python train.py --num_hidden_layers=10 --hidden_size=320 --num_attention_heads=8 --num_key_value_heads=1 --head_dim=64 --intermediate_size=1280 --vocab_size=7947 --hidden_act="gelu" --norm="layernorm" --norm_place="pre" --norm_eps=1e-05 --positions="rope" --rope_theta=94200.0 --rope_fraction=0.75 --qk_norm=false --attn_scale=0.125 --bias="none" --tie_word_embeddings=false --parallel_block=true --extras=["capped logits"] --init="orth" --init_std_qkv=0.0384 --init_std_o=0.00679 --init_std_up=0.0384 --init_std_down=0.0043 --optimizer="muon_variant" --learning_rate=0.00243 --lr_mult_up=1.24 --lr_mult_down=0.7 --beta1=0.95 --lr_head=0.00481 --max_grad_norm=2.0 --warmup_steps=200 --schedule="wsd" --decay_fraction=0.557 --decay_shape="linear" --final_lr_fraction=0.0 --batch_tokens=[65536, 131072, 196608] --max_seq_len=256 --doc_mask=true --train_tokens=803200000 --max_steps=6213 --dataset="wikipedia_en"
MLP neurons of a small language model. Each row is named by its layer, matrix (up: input weights) and neuron, and shows model dimensions 176-303. Each number is 128 + 24 x the weight over its row's rms, rounded and kept within 0 to 255. Numbers have three digits each.
After each neuron's rows, "fires on" lists the tokens most often at its 100 highest values on Wikipedia text that the model never trained on.

L2.up639:160177122162126097135117131123116127112095086119132117127130095102107138156129125140138115157136086143113152120107133098140132124135149086121120137130163119139164150099112122108094100116122127100122110123120216144121150170122075140161134095087109120097135146080116140139114151119102148149132131102173167175133090100107141102160149124146129160100083134129131103147139154121115128092139
fires on: " ", "-t", "n", " age ", "ur", "b"

L6.up979:126148075148156169102092124099137135111097107136122167159143105156121127151135139162119131107122120130148160116140116100154124202161114100110151105146134135129112142112134130119155152135110099150116111136124099139147131140135149138125203076169097067130123119142095093163160118137164179147122126093130149140132126163151131110154153138129099104118151135054119131128092100124141110151159
fires on: " to", " on", " percent", " in"

L2.up611:129134121123140115164149107189135131137153152123133111102130150091113140120167120118130110150127133135154152132098082170156124155147103124145139144116138135139102074188175117133130112156148147165139052128136109102140119100144132135110133101148147173136135119128129155133147160200092094148126135164094124131108133155099111105131133149119103160126175149099111101121147111176151118125141
fires on: "way", " Comp", " hours", "ated", " open", "anding"

L7.up817:133125110092127149103135114114098130109142145081147117119116111184129105123149130119146139130125161085133133135109109106159135102150134112140099117157146132152147160141080120126128138130139113129175131149122147140119094138101140115128115210173098093048078111160152109113135124125118112132153092144128153160123079145129146138155170137128147115138145134097115156163097104140106135135104
fires on: ",", " | ", "arg", "1"

L2.up468:129127152142111108107138139125122139174155126132144146136137096129151152140101126131087087152127122115090139103116134111143152115168123046153140097138172128124136103091149167116145112091114091107156134132120143135116139133111103158133112118113108108125136169112100106127117139119139113138090156126157173097133121146132144124178150130090180143111151130097167156152088146106113128130120
fires on: "==", " exp", "ography==", "==History==", "== History =="

L6.up345:142122148192089108151114118112169164154149134126148159103137096094141145111118141158157118129123132122107143140127100141135135121108158125121154100136123077124115085111152135150089127098124136092107116125126129150173153120138147136096141200112104132092101166141116118124111144162118118095124127093171117162146134088138079130129104141108107094140131132137150110134109117120144103133122
fires on: " D", " B", " of B", ", B", "- B"

L6.up290:135173126159100141128147157129160061128140137155125112142137131072133166129145093095179109100130116115146137089101086143163111086149117142124064079120136118153174157156116114133128173128141088147139115166103130104111137125127149134120156163141112126142129134126100097120129127134135114158128118136111156077145127082117084134114133142134136133092130133117116125129104138092154149131180
fires on: " H", "h", "aw", "ag", " Gr", " Haw"

L7.up217:137108123116143124117096126138164130133134099120131140139097141119117149123131148195172066137143150095126105122081068104136126167127131142130125074178127141151145142140102134150094162129160145116105117097111132116193135085116130142153159120085143096121128151118067125169107165122177158096134142119167145090133152133149103150150156106132168105169095132076130174145147132083129101124131
fires on: "o", "e", " co", " Bo", " Ro", " Mo"

L6.up1062:122110127155127159113160144168138170173165099160115131148101133092153174136140181143113126146122151140130108156110160160118156129148150119141076111148161124183105126124152122181123128094126145097127136107141073126179112158159107114144127142142140146094136104114062174146109150160104109069093130118126115135156127111146127080135183102115161156136141136099100134136129167104121128142126
fires on: " Bo", " Ro", "o", " bo", " Go"

L7.up913:157121112162132101138139111111120107098082133140124139124134138106149113130112108121138088108122110120106106143145108129157117133099155086127142112133112122204137070122156144148114126123130096136143151123141112146155158142098147093138106115123157096125123133092139137133111171127079150089124137117149093138142141091118085112137132145144089138121145151091105128165101136144133093125139
fires on: " B", " | B", "b", "as", "- B"

L7.up1005:114122130138123125187088125138130130117127147089097104136143172131098131137153119146123195124111126080127174140124166100137080104140147094147142126118136081106144123181178131140112112129101117164164134123139089144154110132154123116139124110124156133128145110136163117085124114108146152145120117123161117117126135151071161117111136148102112119115152093158106076123114147159124137171116
fires on: "\n", " sp", " Sp", "st"

L2.up111:139111156112133099162122085109092108136136083168128125148165159142143143139131144061136096102160138091138109108146118123109150122122134151101134065140105131146124163122092141134088141132118085072149128119111130159150152139142172182131130176109127130142154107119111146138088153131118138145107146127115134108116123141159129117096129101124159114132146167113129143134113128118148142132154
fires on: " de", " |  | Swing", "100", "ajority", "stra", " No"

L6.up1234:151129141129112126113159147129090106099148103116136125138120130123158139143125125141109148089120140129111145126142156101103120127127156105116099128165131137120111078126162099159117131146129145148117130131156103121107181125163111112134167100151123137128142155101122107099085122158166105162120171102095087096140137168087079115190113068159099099091154156114155158128103149105158145104168
fires on: " H", " h", " of H", ", H", "- H"

L7.up230:136134129158116150139149107135106132130128166120114168139139124095122155154137117170115138149147096129148153165112159095154127099139105163131131140163148128112114138150174107079139140132203085156109147137109156131158105102170117136148137141124142147138159144145153118138090132139071122151122161163109135110118116141136166115100091143117133089081140111141138095141140121092120130112124
fires on: "W", " W", " | W", "- W", "w"

L6.up204:133115085131127167151118141184150107125121153110122141175119111130121143126150110120143120148144145097090111135126117154131120154129138119152150116130120096086057134128137167094142099143149146112123108130125141140141115135167106167154168122161136125140123122089150186146134128157124156163147138114094104133127099164106108143152148138086083089119177103090106128145069111104100131171124
fires on: " on ", " in", " ", " on", " on the", " in "

L2.up199:087136137137143123150134118086160071146078121127102181157145142162116136111135148147124123140135155116130161115127114145123126180100135120154138120167112116118113148154150134116139077127088154150129123157140100174098116099100157134160092116170138144117151117146164124165115133136125148161123150099122144149086129141107158131150120133146171078135133116122150139101148121147122140076172
fires on: " from", "\n", " c", " =", ", d", " det"

L7.up1223:155110111128134196106156107118112075149103174092143164163160135114110104144114134120139114143139151130142128164133134114138148145128146145186116140165108161130138129134101120114113075152135152133160146147117166092126136178144087120111123160092122120115149126127125118061140113105162149142088123162100159138151167134145118113104136105170124113139121179090101150186127130125146118118088
fires on: ","

L7.up728:115102106161115138147147123111100138145148129185155143127111119099102137130120135104102164136106122120147132135151152136132174119115144096124079142136142097082139152141165126101110148104154126170127118150109109087140142131081136143099141124104111140073141142092147112143116090162094094101128120147138141092125129148128095108146132121119153106066159125151148094157132105135123124125135
fires on: " | D", "W", "; D", " (D", "==D", " | W"

L6.up115:116111099130160130106113122089147122166133128102111191096170136113141073122132152114119109094122149165117119141167149155130130084111108102117096100121129193120133135134134088113072127125146146155128100156096118151146132132131123105161104124132117110119166149031137145136144128141088142155138138141143141118109122097128106146113162126127114102113115132112100144118106170157138155114109
fires on: "===", " ===", " ="

L6.up1023:108117087110125133110110159118128137159145174123105112151127110138122146072146147144129163115120119121116130116101115153132116139145171176133115133129148124113115113121117137110149122142096109125123117142082092078136150137147080129136102152155128151135108122086146137177143127167138137105093124110107107162118139140120118072103157132183070119153126133149100101073128141122160126128112
fires on: "2", "1", " He", "| October "

L6.up940:125124090109189162144133102102102144118132061116098153134138097104100122142119136123086126095104144151079161139166104097122153086111128120182093130153120159123132110154119133137140118152132221128157171119117135115163128136096121132152134102117113122131119151102103132097123114147139189088167122108069111154101169090127112131130182140124111088150128189102106148162103154154127107096121
fires on: ": ", ", ", " =", " the "

L2.up1147:142082133182174168125119137122110147103188131103153141101129149148099137113144108131141152120130083132105137101150155080157111093099118134118139140113132134117135147152141129144152123192141138110158116107162116095097113110130143122111108117105121119109088125126121167102129123112068140141140126094132119127086118131130149116171089153108111162145178122140097076140117134115118146179136
fires on: "0", "1", "2", " | ", " |  |"

L6.up540:118046154110110161123158113149125131131119115165096150150117096148148131146124112118151134132102128081130118103180105159161148127081126137123106125148185180115116129134141145127113095142126140071124117161104125114121139152116120093144118127113139167111173123137143077165151132131158105122112111119128151146095150153146138150112119098134132110100169118125188123116121174104155146137137
fires on: " M", "; M", "- M", " of M", " | M", " in M"

L2.up19:113117151122072112132160160118133137113101129121151104092158145103108097136102136123147138120099139160096129110139160113126154121088140121111094096185180136103132114110112133115126143081156124123116169123141159109084109149091132172107104122138123105146132135104180120150086148139119088139150156147171148135106124108160120138097170142128129127135099135129123134124133162087141140125145
fires on: " as", "As", " As", "| ", "1", " Released: "

L6.up1252:166096145090108122137127109148125093162129116175159154163131094122149120127117140107098111135126153125146100132131107171150117150115118093148149173171115162166132146109166130128114108118167138128066135154116125107117115143104124094130104110125087134123171163134151122127154114127144141109117131131109102130123161120073162133155137137107152092121085100148139120097133162121139091134136
fires on: ", M", "; M", " | M", "re", ": M", " M"

L2.up1149:111139117147174105128134090166123103158143126103107140136116151144145131138117182110147159146123131114126137119104128143141134134140113148153104092155156139152082102150126123105144142184147122088107100149145146108109154148106150110122099131092127144096129158125090167088136117143148135161119178102111102124116151159166171162155100109120166152118121129114120193138127119133148102087102
fires on: "op", " ==", " =", " season", " ", "duc"

L7.up1279:076109101130117135138152125099105123130163112129114114144149155139107173167097107140089157121115118158136103106120164166127133115127134141122133124157154094114120119126153162131152069157130150139119114127124134172085141089191155136090140079051128128139101124121132098122119152184100092165126120117132083125103104132116122155115090081135128145152132160149160139161091144151099118118103
fires on: "H", "; H", ", H", "- H", "h", " | H"

L6.up475:137122130145118121115131128116175129099139125109109158115161135137044140178165083108136109130124151145087151091130139136111120142086136135125139104125096109097102185103140154129122116093094130174132134146146135122137129116169134158141152109115104119153160111108104125108089113125101084104124147151139115140126112105161152089151135143133087096145101110120151148119125145134154139143114
fires on: " E", " O", " A", ", O"

L2.up1056:139142141121106149095116144120109134106117055151159165130106195125115147136104093094154115131120151124127103185109134112135122149130119129111135134146119158140103142168090116128138144154119106145103186126115098147165114118116182121148093144163084142118147152171135137144109149150098153144107143137111121098110146118134121129111138107124150148118094128125127135105100163099165119143153
fires on: " Jul", " Jos", " El", "arl"

L6.up519:159163092138145169135147122121089132155117137089114127144152103132118126151140131099105165131139145133145129106150138137149143109160145088129122119172097133155143134138127144109070072131121153108169203121109161156146076128082113137152156118143115100133131123154163099130130157114158136135127136140102136131147152112120139128098144087136105133090160110094128169088082143123166162091128
fires on: ".", ",", " ", "ort", "ag"

L2.up154:119138107171086101157126164130089141149110129107102186124114132167126156163129140125128093136111145141131136179098130120129157135100128137182134102123123120121144159121174125159127130127130081119156102178090104172140128106110142157130086163165124123171112089115123159091159140119140121109139137061118135136085123090157109130158152127118121147128138141105151168134104120156161126092134
fires on: "er", "wer", " from"

L2.up558:108143108141130127148114160120176127153141107143138121133109157129127118117150128093111098145112151138127146132177123098130106132134131140166123146134123143144135082117151080127090167137128132119142145122146145179076106151116114128099111138119182101131145142063121137118158112137105160122119111095123121118107099111132150123154111120152091108137163099216118129100150134149127122104125
fires on: " ph", " Ph", " Ann", " ann", "able", " dis"

L6.up1156:118140104148101125117139071128125113155123087146143121116160106174119138146142152137130122130121205123124162134087126154136128092112152100125101128160113122100151126102105129129119147129143160104098102137183109121108153125126114126136129125091119113100124113148087089102097098179121146107109131134165150115142155131125087129109110109137143138146124164114134160104101120137154156126140
fires on: "le", "; H", " ref", " sh", " of F", " h"

L2.up659:123113085168140105141105143142098130157149082156131126170119087134181145125122163139109166158129158120110149133156145100152128141070160096124131076136123131130103103174156179120138095161125105116112095152128102131128127109076104139124115127132141161133100117143090175158142170139113148207126161112143143125113108060121090078167175141134106089145129144119123138127046124105137124124094
fires on: "ac", "===", "er", "ency", " by", " Minister"

L6.up765:137100146144115152091116153095097113128152117181119177152164114114127155120152118118118120122112113117145121082158113125126091137138101094095136115161139178105118083137124106133134126153116163147132082155117110089126145139151125116067098125153136118122130154140149083095119154107183132099112107139109120117115158153140139125134082123094103106115157121145129140143138155146126116126154
fires on: " | M", ", M", " M", "| M", " of M", "- M"

L6.up495:118116151117154079137104148129089085127083130128138102140089128120141096137101093114086108150141158149123114131110148155150135117122083149153115105158144153134095134147108113121138139149172165129128097130123160132117094159117128147141094130085116130128134165139109139121107095131123118134136099175123124102107126091137097117082117132125163146160156119163105154099105150160126098122139
fires on: " =", "===", ") =", " make", " =="

L2.up1073:121148115148125114109118104117109157128091192127137117144161087117128103146151132115102132138103091135121139134103171140128118139149143130136094141140134119102152163095153168119133110169146127138107118142141162143093136113091141171169099125113155130139079121126139136139104164162122148103086116117121145159140125125137134121155139078140140142164150132103141123113158124128078125139116
fires on: "or", "in", "ud", "our", " Char", " Vol"

L7.up455:150158118117107159158094120109145176101126160125112130162128147115153120105093080161112152108136116111097123123136100059142180136135139156127135155131133118135099140146132108115119143124101151161115161123159160141120131125129151110156122119162155133083138116093130113154177103085126119167145120110203126072129135119125157092083123147112130130106167089153148145135166142141113127150112
fires on: "\n", " sp", " sim", " expl", "um", "p"